MLP neurons of a small language model. Each row is named by its layer, matrix (down: output weights) and neuron, and shows model dimensions 352-447. Each number is 50 + 12 x the weight over its row's rms, rounded and kept within 0 to 99.
After each neuron's rows, "raises" lists the tokens whose logits its output raises most directly, leaving later layers aside.

L5.down613:73 54 36 53 41 74 39 56 39 63 55 48 55 38 57 50 53 57 56 51 60 02 26 39 53 73 54 39 48 53 64 47 43 49 62 47 79 48 41 42 45 52 45 55 26 58 65 55 59 73 41 44 52 66 37 49 38 61 40 49 52 47 66 37 56 80 46 59 42 40 36 37 54 66 40 55 45 52 42 55 59 38 54 61 63 59 58 61 43 47 16 36 62 36 38 40
raises: " is", " was", " has", " were", " comes"

L5.down377:27 60 49 40 55 64 71 46 55 50 52 39 57 39 33 47 54 35 34 61 40 57 38 66 52 64 47 57 62 41 54 60 64 42 73 71 57 53 45 51 46 51 56 39 45 54 60 72 55 38 33 51 39 58 50 49 47 78 35 54 55 44 60 46 53 38 44 38 41 54 56 35 63 41 31 77 53 60 43 47 58 48 40 38 69 63 40 36 62 33 52 68 58 79 56 44
raises: " with", " as", "”", " alongside", " together"

L5.down1614:49 64 44 57 51 50 41 54 58 65 44 55 58 47 49 65 58 56 46 58 50 39 49 60 61 63 69 43 57 63 64 51 51 64 39 37 64 26 32 34 51 43 39 43 54 50 58 42 58 49 60 50 50 59 21 47 46 52 36 44 50 48 69 51 38 63 47 67 56 36 54 62 62 54 44 47 40 41 39 65 56 43 55 40 44 62 46 45 71 41 45 58 57 41 41 40
raises: "1", "3", "8", "6", "7"

L2.down75:37 65 46 30 35 56 45 46 17 62 36 53 45 58 27 52 41 49 64 27 43 60 56 60 66 57 26 60 58 66 31 51 53 50 47 44 61 55 35 45 52 49 54 38 63 45 63 54 38 56 31 46 48 34 34 57 50 51 64 51 54 41 54 38 53 48 49 61 52 42 47 26 47 63 28 64 47 42 51 47 68 48 33 54 53 35 75 44 62 50 68 49 59 53 67 32
raises: "6", "8", "2", "9", "1"

L5.down1914:40 53 46 54 51 46 77 77 35 48 40 47 57 42 33 37 64 32 69 50 49 51 48 53 47 50 54 51 55 42 39 46 52 64 53 61 31 60 48 42 47 40 42 37 54 43 54 48 46 60 35 18 40 41 52 31 39 82 43 59 46 58 37 47 56 63 51 58 44 50 45 52 51 59 43 56 50 44 46 33 46 55 22 50 43 40 54 55 64 60 41 35 37 54 65 50
raises: "ed", "ered", "ined", "cted", "ened"

L5.down1238:70 49 45 44 51 46 30 35 61 30 50 41 40 56 38 47 67 54 30 68 59 64 33 62 53 34 28 62 60 64 39 67 30 42 60 69 46 47 51 55 67 55 65 56 52 60 60 35 64 36 62 71 29 38 59 51 64 57 46 71 53 60 41 56 49 58 45 44 51 54 47 56 48 29 44 46 55 27 47 39 53 45 58 25 58 52 70 41 49 52 40 23 60 35 49 45
raises: "'s", "’s", "ly", "'", "ical"

L5.down787:56 47 59 42 58 34 38 62 48 57 30 40 37 45 37 57 55 55 45 43 44 40 66 61 53 45 47 43 69 45 57 33 44 67 48 37 35 50 59 31 39 53 57 44 54 43 61 74 48 45 45 34 53 62 46 49 59 58 53 65 45 58 19 37 42 46 45 56 54 61 09 48 39 60 63 69 64 49 63 37 55 72 60 46 32 66 51 51 43 53 72 51 47 45 64 61
raises: " films", " television", " manga", "film", " episodes"

L5.down1953:63 47 37 37 35 40 54 39 64 44 40 62 69 46 32 57 44 65 40 69 45 32 45 66 65 52 41 52 77 60 68 44 59 33 66 50 36 47 36 67 56 50 75 41 41 63 46 36 58 24 50 46 49 54 43 52 44 67 57 46 48 45 31 38 78 44 38 69 50 56 47 48 67 45 40 57 48 59 52 39 62 67 69 45 53 53 44 58 49 58 68 50 39 52 49 46
raises: " manuscript", " accounts", " sources", " poem", " edition"

L5.down79:60 47 58 37 42 50 77 68 27 53 63 68 35 45 47 61 35 30 56 40 42 65 45 46 59 41 41 48 71 45 61 53 58 38 33 37 68 30 34 52 44 49 55 35 42 47 34 41 47 38 65 52 69 36 36 46 34 45 43 42 43 36 46 60 54 53 47 55 30 42 31 40 66 40 50 68 48 56 49 45 44 48 29 46 50 54 36 55 63 54 68 26 65 45 59 53
raises: "0", "2", "1", "6", "8"